Part of a small language model's weights.
Size: 9 layers, width 512, 32.3M parameters.
Training: a variant of Muon for these matrices, 602M tokens, 4590 steps.
MLP neurons of a small language model. Each row is named by its layer, matrix (up: input weights) and neuron, and shows model dimensions 202-329. Each number is 128 + 24 x the weight over its row's rms, rounded and kept within 0 to 255.
A block is one neuron, or neurons of one layer that tend to fire together. After each block is what it responds to, as a language model described it from the Wikipedia text at the highest values.

L3.up1584 [107  87 128 102 131 151 123 154 110 132 181 138 112 148 116 142 155 118 166 108 132 166 104 101 123 163 144 136 129 137 134 114 134 136 140 146 116 167 175 125 113 123  89 146 129 113 131 116 132 132 169 136 123 104 120 126 172 121 118 146 109 111 165 141  95 118 106 156 105 122 115  96 153 125 127 108 129 173 136 164 112 158 108 133 136 127 117 137 148 161  85 109 131 119 132 168  96  93 178 118 148 140 148 101 160 124 168 102 138 122 139 117 171 141  99 137  81 126 156 140 152  72 156 149 139 164 149  91]
Responds to: Prepositional phrase heads. The word right after a preposition plus the, opening a phrase such as "at the end of", "on the other hand", "at the 2006 …".

L5.up590 [ 97 118 131 136 126 111  95 152 120 115 147 116 142 166  97 138 113 139 164  88 121 162 106  82 124  98 138 138 131 112 146  99 127 146  95 138 144 164 167 148 129 146 122 108 113 159 106 167 149 138  82 137 107 126 125 176 129  95 152 142 122 158 118 116 136 115 145  94 171 127  87 110 135 164 153 141 193 128 139  93 102 141 154 148 155  91 122 127 148 148 139 144 148 119 134 149 136 133 144  82 147 145 161 122 121 100 174 117 144 173 118 128 176 173 128 121 121 107 132  80 114 126  81 121 114  99 163 151]
L5.up732 [143 119 115 145  93 151 132  94 133 155 131 148  96 127  90 145 102 159 137 157 118 104 116 116 148  99 107 174  67 112 139 148 102 128 146  73 122 169 129 125 158 144 135 137 146 146 124  51 116  97 124 202 140 132  99 170 142 158 145 111 145 153 160  93 135 135 152 160 102 129  87 139 105 128 135 124 161 170  89  96 130 137 142 127 140 149  89  76  88 174 107 133 179 144 135  79  82 102 139 156 136  98 106 108 104 128 100 156 148 124 142  86 107  88 151 171  37 130 147 122 100 176 164 139  92  95 114 122]
L5.up741 [125 151 102 132 119 131 132 120 121 165 160 136 145  72  84 100 156 124 121 122 186 108 143 112  91 135 173 142 115 117 134 125 107  99 129 125  87  97 135 138 133  95 134 133 113 157 116 112 126 144 130 101 158 131 100 101 151 146 141 108 158 111  90 104 120 123 158 137 133 167 108 122 130 122 187 150 133  89 142 109 153 122 105 124 142 133 139 145 125 109 123 146  89 112 141 130 103 193 144 135 157 116 156 136 129  94 134 125 140 176 160 125 153 143  94 141 127  85 162 156 115 136  94 109 124 153 151 137]
L5.up1085 [114 134 121 104 113 117 171 128 117 130  94 134 101  89 122 145  71 118 128 128 167 136 147  57 148 112 119 153  76 156 123 151 122 107 124 115 115 151 124 159 112 139 130  94 134 136 138 139 123 147 124 154 172 121 136 159 128 113 122 139 147 141 135 101 170 144 146 122 105 104 145 116 120  97 168 171 151  99 152 105 116 116 112 130 115 129 147  83 107 106 139 104 135 131 103 147 138 160 162 128 102 130 154 125 107 105  92 147 141 104 122 117 135 101 109 159 111  83 104 114  62 154 123  92 118 151 113 120]
L5.up1140 [152 119 140 122 140  97 142 125 159 137 151 146 116  90 112 148 110 119 142  88 112 137  94 114 142 121 151 167 132 130 152  98 102 131 133  89 137 134 142 101 132 169 146 107 103 138 161 115  99 184 173 119 162 160  95 126 121 151 135 135 126 155 121 116 129 123 158 123 138 116 116 146 171 117 154 120 156 106 107 131 136 133 166 121 149  97 124  81  71 103  72 153 155 133 138 148 154 123  90 141 129 133 145 127  85 122 132 124 132 163 115 119 158 112 158  87 121 107 136 100  89 118 115 119  55 121 170 124]
L5.up1200 [107 124  90 115 121 124 120 133 140 142 193  95 129 142  90 149 119 151 126 109 131 152 113 119 168 102 163 138 112 141 115  91 122 104 129  95 129 139 153 158 187 133 152 124  95 123 108 147 140 126 108 162 132 125 122 113 173 107  60 166 126  97 186 122 162 133 168 108 172 105  90 106  87 140 140  96 131 184 129  97 125 114 115  73 129 137 153  73 171 142 131 178 139 126 136 157 139 131 108 142 139 122 131 107 141 147 152  96 183 135 157 130 166 110  92 155 113 125 130 128  86 157  92 123 154  82 134 134]
L5.up1328 [104 120 116 154 111 136 145 165 116 115 132 119 118 112 111 139 110 149 119  97 148  81 126 133 103 110 135 149 170 128 124 133  86 146 123 136  88  91 120  79 140 128 121 137 173 135 168 162 141  97 150 121  96 104 139 133 169 156 133 121  86 119  72 100 112 147 215  94 148 180  96 126  87  96 118 164 145 140 188 123 136 167 164 140 103 127 164 116 151 123 128 127 131 137 143 119 162 151 111 134 121 125 141 150  77 129  84 142 140 139 143 155 126 139 125 153  88  85 134  93 111 127 136  99 118  84 123 125]
L5.up1947 [122 146 124  90 156  83 118 120 143 167 147 139 135 148 176 111 111  98 118 162 104 153 119 140  75 140  86 142 135 113 113 124 116  96 164 144  71 139 146 141 131 141  86 146 154 193 105  79 117 130 128 195 153  96  86 103 128 172 133 116 132 161 162  62 154 162 144 133 140 142  92 123 136 109 145 158 114 122 126 131 123 111 143 121 146  75 155 123 168 137 111 144 110 162 149 167 125 118 171 122 118 125 122 109 103  87 149 114 118 109  88 129 141 159 140 124 107 119 124 133 184 142 155 135 113 104 128 100]
Responds to: Predicate verbs before attributes. Main verbs right after a subject that introduce a status, role or acquisition, in biographical and descriptive text, e.g. became, was named, received, has.

L6.up65 [101 101 143 131 161 125 115 110 143  92 153 123  98 142 132  87 118 156  99 130 126  97 131  86 161 114 130 191 108 122 111 119 164 123 144 132 161 171 130 107 162 115 151 124 159 110 115  95 119 154 126 123 139 106 105 117 134 143 101 119 142 206 126 115 125  92 114 162 134 109 159 108 134  93 141 113 133 143  94 138 113 130 167  97 184 105 150 124 141 124 139 121 117 175  94 118 119 117 128 140 103  97  68 153 145 158 126 152 150 140 139 158 183 133 153 142 131 168 144 179 145 147 158 148  63 121  91  73]
L6.up293 [148 125 163 130 125 121 170 139 148 119 166 144 153 136 119 154 105 147 110 104 155 119 114 153 124  98 137 130  96 116 150 126 150 134 132 128 105 122  85 126 148 149  87 123 129 127 123 144 130 146 152 127 106 137  97 141 156 195 121 145 102 145 156  89 135  67 133 118 119 109 119  70 165 112 168 132 148 118 132 155 149 117 146 152 112 106 130 111 114  85 117 129 108 135 181 141  92 170 134 148 114 161 116 129 137  60 117  94 133 130 131  86 137 111 163 155 122 152 157 107 131 149  94 163 147 124 115  75]
L6.up497 [168 144  98 146 169 126 146  97 142 110 145 110 148 139 129 160  86 152 152 129 141  97 129 177 137 124 143 173  99 164  68  95  60 125 108 151 123 173 111 108 109 154 154 134 110  90 100 144  87 103 142 121 115  94 160 115  97  98 127 138 121 117  79 101 119  99 135 120  92 122 111  90 135 151 140  96 109 119 107 132 124  86  85  92 127 104 119 104 146  99 200 146 133 184 123 188 153 124 115 124 127  82 187 118 113 179 106  88 135 149 119 119 115 174 159 139 109 134 168  98 131 100 142  83 153  97 123 137]
L6.up1110 [167 113 165 123 128  87 121 106 162 120 190 106 155 128 105 144 104 108  83 168 157 165 128 107 174 105 135 145 128 120 148 132 112 114 105 159 144 131 118 109 104  99 151 131 129 172 136  50  86 130 135 166 192 100 100 141 157 132 138 104 134 127 128 116 109  98 159 126 139 111  75  76 126 148 139  73 157 123 106  94 149  97 133 126 182 116 137 133 126 126 143  96 128 125 142 137 121 125 120 146 163 112  87 120 146 101 128 129 144 149 119 102 173 124 117 102  80 115 121  86 119 115 141 121 113 102 117 144]
L6.up1114 [113  85 124  83 202 136  89 138  96  73 116 128  85  77 138 112 112 173 116 112 144 137 110 123 162 134 139 128 107 123 109 107 137 110  75 126 135 129 132 122 141  97 107 144 140 116 136  90 116 158 153 135 119 152 136 132 119 107 127 136 108 122 138  69 120  98 123 131 176 128 133 123 134  84 130 136 118 146  61 156 144 108 121 117 116 130 154 123 132 138 128 121 116 129 141 105 113 146 132 106 100 103 111 157 136 136 138 136 158 125 106  91 118 124 124 118 125 101 129 125 102 118 134  95 100 146 102 119]
L6.up1134 [143 162 146  98 155 135 133 138 147 151  90 124 129 110 149 116 124 134  74  90 127 133  82 169 162 168 116 126 125 125 116 147 106 139 117 123 140 170 110 158 131 151 145 138 151 114 122 130 115 101 109 140 149  94 115 134  68 120  98 139 101 115 115 113 132 143 116 120 111 119 146  80 143 104 154 130 125 169 119 115 150 111 112 109 124 146 123 126 134  76 133 145  90 145 133 130 159 114 104 109 125 111 106 123 124 115 105 137 124 147 143 108 147 132 134 154 114 110 128 130 165 144 188 166 152 153 150 130]
L6.up1334 [136  97 155 116 132 105 121 147 115  80 161 128 121 131 116 118  87 130 120 148 104 169 156 109 133 155 185 154 144 105 122 114 157 117 123 176  92 124 141 160 139 127  99 134 133 124  98 174 147 168 132 159 119 122 140 116 121 157 117 139  63 135 100  80 108 103 182 112 119 114 169 141 122 131 101 131 139 216 114 170 121 152 119 125 171 130 169 139  91 112 139 114 145 155  98 113 165 108 158 103 142 187 113 110 129 135 176 107 104 120 108 101 101 138 150 130 135 162 160 121 135 149 130 129 125 102 110 151]
L6.up1563 [126 126 144  82 151 127 131 188  98 157 154 103 137 126 143 147 137 124 115 137 132 132 129  80 122 143 103 126 151 161 147 156 164 127 123 106 125 171 121 138  82 156 136 115 120 118 161 122 131 168 131 136 154 129 137 129 146 207 111 103 108 147 127 108 105 121 123 141 172 122 130 116 168 166 160 113 101 116 141 119 159  98 137 114  96  95 144 134 134 115 105 137 113 130  95 108 160 128 143  94 129 119 109 115 152 126 175 137 145 161  64 126 102 144 116 127  94 139  75 158 118 103 147  83 141 168 134 117]
Responds to: Copular role verbs. Verbs linking a subject to a new role or status in biographical and historical prose, mainly became/become, also served as, is/was, remains.

L5.up50 [ 99 130 105 109 129 119 142 116 134 109 148 114 131 150 127 157 126 123 114 137 112  89 100 110 127 109 157  96 103 135 139 160 161 173 181 101 123 129 171 159 148 131 166 132  98 151 117  87 125 119 128 106 159 132 132 139 121 132 132  83 115 131  87 153 127 150 134 137 132 129 138 152 109 127 132 152 117 129 118 161 115 157 155 151 189 114 134 132 112 139 115 145 135 112 157  98 134 149 118 132 129  73 130  79 133 109 141 183 113 112 105 121 142 142 143 108 129  87 135 125 152 170 158 104 185 120 125 115]
L5.up145 [172 127 133 124  90 111 110 151 127 140 182 150 151 117 129 118 112 122 104 131 115 154 112 162 120 132  78 150 178 120 112 127 149 159 135 111 132 142 140 139 137  99 123 134 109 166 110 141 122 100 150 135 112 116 136 164 118 142 103 162  95 140 167  98 151 115 128 124 174 114 148 133 135 170 102 118 143 129 130  92 114  99 156 130 124 127 141 147 139 105 153 135 122 132 122  75 151 150 162 133 168 148 128 124 124 119 165 138 142 107  90 106 122 125 125  89 103 146 127 169 118 126 109 152 124 101  87 145]
L5.up528 [149 109 146 141 205 145 147 144 115 112 151 123 140 137 131 121 138 139 146 147 126 147 128 131 171  81 105 121 143 140 131 130 143 125 116 145  89 156 156 148 137 117 142 112 141 132  74  95 123  95 140 114 138 114  53 170  90 137 145 130 158 140 156 123 139 131 130 145 154 149 166 125 135 120 129 131 147 115 142 147 123 138 146 139 116 131 135 164 161 101 169 136 124 159 154 122 126  97  70 165 139 129  83  93 130 129 151  97 138  77 108 135 149  91 105  99 164 130 114 146 155 105 101 119 145 150 107 104]
L5.up671 [129 140 127 121 102 106 118 146 105 147 115 138 117 148 136 156 148 146 132 104 154 126 163 144 116 134  99 109 103 111 121 106 100 115 127 134  90 100 118 140 131  83  77 126 110 122  86 102 129 153 135 129 129 168 137 118  54 174 148 130 110 115 129 104 150 163 140 140 129 131 154 136  86 134 115 101 126 144  65 138 121 109 148  84 150 126 119 143 117  75 132 140 145 187 119 105 146 139  95 149  69 140 112 138 126 159 110 187 120 108 122 129 138 119 128  93 126 181 173 152 152 128 146 120 122 163 110 139]
L5.up752 [145 134 152 117 133 122 110 156 140 154 104 139 148 111  86  90 150 126 162 143 144 109 123 166 132 135 108  90 126 120 126 153 143 155 130 153 146 109 138 108  99 125 121 124 111 139 116  98 172  76 110 135 135 183 141  63 183 140  96  94 135 136 121 137 128 120 126 175 140 118 186 138 145 157 151 125 129 109 104 137 125 123 130 135 122  82 110 133  98 130 167 141 120 126 107  94 174 166  95 132 171 124  89  97 178 116 143 126 105 132  91 145  78 115  96 147 121 117 167 138 161 123 110 154 104 139 136 126]
L5.up804 [106 116 166 115  99 155  77 141 104 155 171 108 108 178 156 142 165 117 139 110 160 119 137 151 136 123 138 131 156 150 126 138 153 128 149 145 119 124 108  88 160 166 171 140 123  94 132 109 126 142 115 155 130 124 136  86 141 145 149 127 123 129  83 130 110 154 158 144 149 149 158 136 134 156 142 138 133 101 132 118 119 107 170 153 140 150  93 133 102 100 157 164 117 116 104 115 149 120  97 149 104 109 141 135 153  72  93 137  88 100 110 182 211 149 116 125 119 131 136 104 133 121 108 115 141 103 144 123]
L5.up1845 [161 134 119 121 170 136 119 146 111 128 116 138 113 138 130  85 137 130 152 137 124 128 128  97 124 106 130  98 152 128 145 148 142 160  82 122 112 159 144 126 106  85 133  89 134 114 105 132 151 126 157 108 118 116  33 178  95 119 129 161 145 116 129 147 159 167 145 108 129 151 112 149  99 146 116 119 157 128 123 139 121 111 139 138 150 121 152 187 127 105 157  94 110 133 126 166 106  99  88 154 133 135 125 129 106 120 145 112 167 140 126 107 136 116 127 120 110 156 121 105 146 137 105 140 164 125 134 126]
L5.up1917 [115 105 137 111 139 128 170 112 107 130 136 133  89 157 125 110 155 138  95 120 141 102 155  78 130  51 140  86 133 113 146 154 149 103 124 127  87 132 184 162 141 127 183  80 127 138  92 110 129 135 115 123 155 149  98 155 102 110 137 123 156 115 136 121 131 127 128 111 159 142 157 146 120 133 151  95 113  87 110 155 115 138 144 114 140 111 107 144 109  79 162 113 114 113 158 112 125 112  80 171 140 125 115  67  99 154 150 103 141 107 110 132 132 101 126 106 167 116 145 153 132 124 117 128 122 159 133  82]
Responds to: Preposition before dates. Prepositions like in, on, or until that end an event clause and introduce its date, e.g. retired in 1870, released on 11 December; also born/died day numbers.

L6.up12 [165 148 140 118 123 118 153 141  98 166 138 117 103 140 105 166 152  94 126 129 149 111 174 110 137  96 120 165 118 117 118 111 117  96 128 128 112 129 121 150 103  91 132  87 112 132 121 120 109 152 134 139 127 176 126 132 133 175 213 118 117  87 110 150 134  98 112 162 168 131 102 122 114  88 118 119 141 132 115 120 136 120 164 116 129 127 146 149 106  94 121 104 123  97 137 127 142 123  40 130 129 117 113 147 121 182 166 115  94  97  98 141 145 121 127 121  91 113 146 153 115 140 145  87 114 148 109 115]
L6.up411 [126 138 131 105 133 109  89 147 120 179 114 130 123 129 124 140 134 109  97 148 152 120 112  85 151 127 173 108 116 107  90 149 107 115 142 171 120 120  84 141 140 123 122 129 125 114 130 160 135 140 113 138 132 163 156 105 153 132 125 131 128 111  76 110 116 119 140 110 155 118 107 117 119 106 150 136 158 139 136 184 101 129 150 103 143 131  96 117 126  86 124 117 150 131 121 134  80 111 124 116 125 102 118 104 124 124 140 134 136 111 144 131 131 132 138 106 117 120 154 135 138 175 100 146 133 172 140  93]
L6.up668 [ 97 134 145 169 125 144  89 138 135 145 116 128  91 181 116 132 149 143 116 121 148 122 154 113 127 129 132 123 142 131 128  90 122 111  86 135  94 143 146 169 130 134 167 136 126  94  96  99  98 152 116 130  90 131 115 123 118  92 117 179 112 130 138  94 115 127 139 113 120 146 178 147 107 123 133 102 105 117 133 115 141 108 172 122 125 135  84 160 156  82 145 135  72 117 137 128 143 124  81 144 122  99 117 152 141 137 159 141 112 114 123 155 133 166 117 104 146 128 159 142 153 106  98 152 135 122 111  92]
L6.up846 [141 111 137  88 150 136 158 102 111 124 179 121 154 139 114 114 133 124 111 123 107 133 143  94  92 152 124 129  93 135 159 173 102 109 130 127 129 119 156 163 124 121 131 128 144 163 113 119  86 119 160 173 153 154 147 109 162 142 141 148 153 142 108 111 159 105  94 117 126 135 123 135 156 111 160 161 111 137 118  85 138 123 135 129 132 124 121 120 101 155 117 155  95  98 119 126 112 123 106 118 138 103 132 106 101 135 184 135 141 116  90 144 121 126 135 131 112  69 131  76 110 153 194 144  82 140 144 127]
L6.up1105 [168 128  80  99 123 126 120 105 130 155 135 118 118 129 132 140 111 109 131 113 152 152 111 175 189 178  89 139 141 170 131 183  99 117 130 161 155 101 151 159 101 170 126  82  87 133 131  98 170 162 127 114 129 154 107 106  93 134 148 122 141  97 126 143 101 112 150 111 142 152 159 138 142 112 130 113 143 186  99 127 147 132 189 126 103  83 125 117  95 115  91 103 137 117 146 147  74 107 123 121 165 119  93 128 155 118 133 172 111 106 124 121 103 134 167 108  95 145  73 125 102 126  97 123 126 133 157 161]
L6.up1501 [159 142 126 123 120 152 140 123 134 105 173  79 109 135 111 187 147 123 157 133 158 112 155  80 111 113 147 110 140 142 126 141 157  99 100 171 118 139 184 141 115 111 148 131 145 119  65 126 134 124 162 128 121 130 131 131 130 179 110 145 105 115 107 126 170 134 147 115 140 122 206 181 108  93 139 126 118 113 158 152 145  97 118 128 115  97  99 115 112 132 107 120 133 137 157 149 136 138 115 171 103 166 118 104 138 156 136 180 112 134 141 119 150 164 156 138 197 130 110 122  83 104 123 138 144 143  88 121]
L6.up1666 [147  90  84 158 125 100 150 119 132 131 131 177 136  91 146 122 147 139 111 130 157 137 173 115 139 108 138 125 118 121 121 159 117  94 161 177 116 177 143 172 145  77 131 114 133 118 121 128 111 171 133 137 145 155  90 162 141 130 130 163  76 135 142 113 116  78 110 102 136 100 125 130 116  90 127 160  98  65 124 149 129 103 113 138 137  92 106 147 113 133  98 123 151 152  75 123 190 121  81  91 143 163 117 155 122 131 132 103 103 111 161 135 126 177 108 135 115 136 123 126 133 155  88 120 102 129 185 105]
L6.up1865 [106 137 128 144 128 153 107 133  89 122 151 135 129 132 161 129 166 129 155 150  93 155 130 150 108 109 170 136 128 129 146  84 120 131  95 123 123  85 113 118  86 152 105 124 103 157 110 136 130 109 132 148 116 158 175 136 125 138 115 108 151 159 143 157 124 132 114 118 177 201 131 107 120 154 110 105 117 114 129 139 102 139 139  85 114 108 110 127 125 101 162 132 129  97 119  77 120 117 101 126 124 107 115 118 167 121 164 100 122 144 111 120 158 142 108 123 117 132 122 114 151 166 124 108 141 117 140  74]
Responds to: Token before year. Fires on the token just before a year, like in, since, as of, or a table pipe starting a row (| 2005).

L3.up257 [136  98 161 101 136  96  87  79 136 150 153 104  90 158 145 110 123 147 125 145 166 141 135 109 127 136 122 109 127  97 150 140 102 109 128 128 143 138 135  97 112 136 106 101 150 139 122 139 113 156 143 139 105 141 124  99 101 131 139 125 136 143 136 121  78 163 175 142 171 120 161 100  93 180 148 124 109  90 103 152 153 147  96 116 136 137 139 154 154 163  95 123 135 157 106 158  86 131 108 129  86  84 140 181 135 123 143 140 100  88 113 156  95 114 129 140 117 128 128 153 113 113 142 131 112 133  98 136]
Responds to: Adverbs and degree modifiers. Adverbs and quantifier-like modifiers that come before the word they modify, including the -ly ending of split adverbs, e.g. "not only", "as well", "most", "partially", "easily".

L3.up607 [102  93  98 133 140 103 135 159 159 120 163 136 145 118 114  87 109 143 140 137 153 120 129 173 106  96 114 112 108 156 180 106 128 102 144 172 161 153 122 160 107 146 180 114 103 128  93 113 124 158 154 102 138 135 149  70 104 127 100 105 116 149 162 111  91 107 104 110 139 121 104  89 129 134 162 121 123 154 146 150 138 116 127 130 101 113 127 159 141 178 121 131  78 109 111  98 141  92 132 178 139 178  82 147 134 138 153 126 154 102 114 113 121 125 110 125 116 130 166 115 115 139 129 134 140 155 163 180]
Responds to: Preposition "in" before dates. The preposition in/In opening a time phrase, usually sentence-initial or after "and"/"which" in biographies and histories (In 1991, in 1924, In the mid-1970s); also word-initial In/On pieces in titles (Influence, Onion).

L5.up579 [121 156 105 130 167 155  90 145 123 118 160 150 117 131 112 140 176 111  82 140 141 150 127 127 126 179 132  78 129 137 138 140 163 131 122  88 124 102 117 134 120  52 137 152 120 132  98 128 100 143 118 136 132 133 126 106 109 124 151 116 139 118 117 126 133 121 127  76 127 137  87 130 186  89 121 119 164  89 121 149 122 143 142 120 115 133 129 118 159 105 120 116 137 126 121 136 128 145 119 160 153 146 108 160 121 120  76 126 111 152 112 133 142 107 104 151 147 114 109 167 105 128 114 144 126  93  96 133]
L5.up662 [ 98 113 120 129 147 106 141 188 122  95 142 155  93 121 117  63 115 145 111 176 132 125 169 130 156 144 107 133 121 148 138 101 139 152 102 114 146 163 116 132 152 111 123 152 128 106 110 119  92  87 145 157 129 110 120 127 126 112 117 145 141 133 135 153 153 185 151  76 129 137 127 152 126  76 144 144 145 130  99 159 193 117 125 123 117 118 118 114 134 142 151 126 105 108 143 133 136 119 112  95  89 134 154 118 187 137 111 145 136  98 111 107 166 110 131 154 146 121 147 148 137  91 136 154 146 200  99 126]
L5.up865 [127 125 122 109 130 123 146 157  97 140 130 105 119 122 155 140 140 152 142 119 130 136 150 155 118 123 179 123 131 114 166 119 131 153 165  72 111 205 135 122 167 136 177 105 121 130 142 136 168 152 156 149 118 137  93 133 101 134 133 202 100 134 128 155 168 134 144 109 116 113 118 134 195  72 110 106 131 153 126 144 146 105 157 115 140 106  72 118 125 132 105 161 114 116 105 162 131 151 139  97 154 118 128 184 137  97 102 111 179 110 127 109 126 168 187 160 173  96 145 189 118 138 164 120 149 125 144 178]
L5.up1142 [128 145 126 102 129  80 127 122 123  94 128 156 151 133 132 133 127 136 142 133 116 157 133 134 115 111  89 132 176 143 106 125 119 120 142  94 147 147 182 137 142 142 119 143  92 130  81 147 109 141 163 106 117 125 126 101 175 114 139 103 163 131 134 144 148 176 165 129  99 130 144 123  99 141  93 129 126 165 157 114 129 130 116 119 104 155 134 145 116 178 143 142 133 132 128 120 134  99  95 101 130 110 128 183 103 154 116 141 135  90 133 124 113 144 101  97 134 111 180 112 139 103 170 126 113 159 126 170]
L5.up1169 [117 125  85 139 142 135  93 137 153 109 108 118 119 128 182 134  97 100 135 129 132 132 128 162 128 144 132  97 111 165 152 102 114 114 173 126 137 123 149 105  72 132 129 140 157 167 121 123 146 162 131 192 167 165  83 167 152 139 105 117 132 110 133 156 163 173 145 139 120  81 194 102 109 153 152 134 173 141 151  94 131 166 134 150 119 106 117 102 145 109 108 133 112 118 141 123 138 139 152 164 136 122 117 114 116 136  96 117 157 150 129 105 101 122  94 116 162 123  90 164 173  96 157 107 123 103 149  87]
L5.up1257 [141 141 108 137  87 100 138 149 142 125 147 171 106 136 112 135 116 153 101 145 144 138 127 142 129  96 132 178 135 103 149 123 126 155 136 114 134 116 111 133 136 131 123 139 143 102 126 122 117 145  96 129 116 104 133  89 131 139 103 164 131 112 120 118 133 131 119 160 117 122 147 132 128 125  93 114 154 144  72  91 120 122 116  86 149 128 127 135  96 122 137 136 154 171 138 122 122  56 159  90 147 109 118 153 155 143 181 122 143 116 108 129 149 120 116 179 108 136 142 153 108 152 136 118 117 113  99 153]
L5.up1754 [119 142  80 132 150  88 107 107 148 123 114 118 109 132 204 115 155 149 141 120 105 157 156 125 141 132 125 108 148 135 158 136 124 126 163 135 112 167 115 110 156 114 125 163 137 107 125 105 119 162 162 117 143 165 119 168 103 121 147 124 111 123 125 158 115 125  97 108 179 148 112 151  81 115 114 146 165 221 158 127  80 127 144 119  99 169 126 124  51 122  86 121 112 127 119  98 144 153 108 122 178 114 149 130 115  96 130 142 126  86 135 153 130 119 105 130 160 149 153 114 132 137 139 130 151 107 112 148]
L5.up1821 [166 137 108 159 153  86 118 140 144 132  87 152 134 175 124 113  88  99 144 141 116 133 126 119 127 120  87 141 188 128 135 150 118 134 127 140 150 122 169 143 108 144 159 134  80 118 118 108 113 143 118 124 128 134 139 143 165 145 139 137  98 128 117  86 107 128 132 118 135 123 168  92 157  75  81 130 160 156 124 141 157 124 133 153 154 110 123 172 120  83 113 130 163 158 174 142 109 140 112  85 120 135 124 133 124 181 149 147 120 168 186 164 129 102 119 122 127 156 107 104 110 125 149  99 113 120  62 140]
Responds to: Determiner after preposition. The word "the" (sometimes a, his, its) right after a preposition like at, in, on, as in "at the age of", "at the time", "in the final game".

L6.up18 [104 121 129 137 152 112 132 116 160 126 122  95 134 158 116 173 184 130 192 163 147 142 118 140 140 130 151 152 124 182 146 109 124 138  83 151 123 128 162 144 130 101 129 124 134 157 128 101  63 141 171 168 157 150 137 134 128  99 131 137 155 123 136 134 143  88 162 107 115 142 151  80 131 138 143  98 183 159 147 153  89 136 130 121 120 124 122 112  91 105  99 136 112 138 150 126 173 152 161 102 126  99 148 141 103 109  85 149 137 110 115 102 109 170 125 149 139 117 107 148 115 120 131  97 141 119 117 124]
L6.up134 [ 97 139 148 109 142 146 153 136 138 160  90 134  93 153 134 158 111 135 124 139 117 106 129 146 123 151 139 125 140 172 154 114 120 111 103 105 129  62 139 146 153 149  85 155 125  67  95 116 129 161 109 151 142 118 148 142 158 119  87 107 162 161 134 130 158 143 128 145 138  90 126 137 151 105 147 104 145 136 135 117 120 119 108 159 137 129  94 129 132 130 139 150 122 105 126 175 153 115 151 115 123 117 104 150 111  87 145 133 149 107 148 152 125 117 114 135 116 135 116 119 105 112 174 151 161  88 130 121]
L6.up338 [ 90 149 101 133  94 139 113 123 167 144 112 100 146 153 138 169 109  85 138  86 103 100 140 109 103 126  87 139 142 166 144 101 106 135  83 132 155 130 144 108 144 110  95 148 107 103 117 142 175 114 110 123 121 134  76  74 153 184 131 151 140 131 130 156 107 110  92 112 119  91 140 121 175  99 153  90 138 142 126 170 112 148 121 106 144 113 157 133 103 129  85 128 134 108  96 175 158  95 166 133 178 114 118 156  98 133 118 121 130 163 163 112 136 115 128 136 130  93 133 113  94 117 156 131 152  96  87  96]
L6.up1030 [128  93 116 145 117 150  94 109 130 110 128 133 147 115 114 119 143 173  87  96 126 126 121  90 117 138 125 137 139 101 111 133 106 124 114 125 141 136 139 111  99 111 188 148 134 118 101 122 166 143 158 163 157 134 102  92 102 140  77 143 157 116  84 136 130 131 159 173 143 110 129 158 158  98 142 118  97 143 114 163 167 106 132 135 128 136 135 154  95 142 136 172 103 128  98 121 108 122 146 115 102 150 122  90 104 119 135 113 154 105 108 160 132  79 121 191 205 134 125 110 156 121 109  89 120 116  84 144]
L6.up1115 [158 122 130 139 137 140 123  98  91 116 107 100  87 129 108 143  82 111 129 149 133 113 132 122  90  91 104 147 103 115 134 158 130 147  95 135 142 150 122 123 143  93 140 157 180 155 134 187 116 144 124 145 148 127 128 119 132 150 144 186  87 103 139 134 125  94 126 101 112 100 125 108 109 126 114 119 115 131 130  91 129 142 110 136 141 184 125 102 158 129 133 169  89 110  77 174  84 114 153  99 147 166 107 124 139  95 111 132 159 101 165 128 127  93 124 163 136 111 131 121 108  98  83 107 119 144 155 146]
L6.up1241 [129 130 133 129 167 146 143 122 173 112 136  86 132  90  94 152 128 104 121 112 100 114 157 155 111 117 192 118 130  84 142 119 150 143 117 123 119 157 148 156 169 151 112 116  85 154 138 135 123 121 137 108  97 119 129 146 155 190 115 127 170 138 156 139 135 100 119 143 130  93 126  78 101 147 135 107 176 118 132 155 132 127 120 118 123  97 111 133 114 182 123 155 136 142 166 144 117 124 122 145  96  93 147 149 143 125 124 128 180 121 102 165 130 149 119 106 134 154 137 137 140 129  63 146  94 128  86 121]
L6.up1853 [129 119 131 170 127 174  86 107 135 121 112 114 147 101 119 147  99 140 121  67 114 133 123  96 149 110 124 150 125 145 152 117 123 135  81 137 150 147 162 115 126 160 129 131 111 126 101 157 145 122 176 137 144 124 170 150  96 157 147 175 123 102 153 108 104  81 117 125 120 104 148 146 149 114 146 147 144 146 125 147 102 158 136 141 134 108 118 143  84 166 121 142 138 145 143 120 147  85 161 143 126 144 104 156 117 122 100  92 116 125 129 134 103 104 147 191 131 142 125 148  99 106 159 140 110 142 104 141]
L6.up1983 [152 146 137 123 161 180 118 172 133 116 119 140 151  94 177 166 110 114 163 106 140  88 113 147 173  94  98  96 176 111 149 132 159 129 146 113 149  89 162 113 136 115 145 108 100 141 110 118 127 172 133 138 145 139 110 129 207 134 131 132 129 106 147 140 173 124 115 129 105 121 113 134 101 167 152 123 133 137 151 104 157 126 157 101 109 140 112 114 173 123 138 130 148 150  75 132 119  81 136 110 127 159 121 117 170 110 148 169 139 126 171 161 118 126 124 126  80 119 104 104 148 127 118 128  94 122  90  86]
Responds to: Temporal "at the" phrases. Function words in set time expressions after "at", such as the in at the time, at the end, at the age, same, any moment; weaker on other prepositions and articles.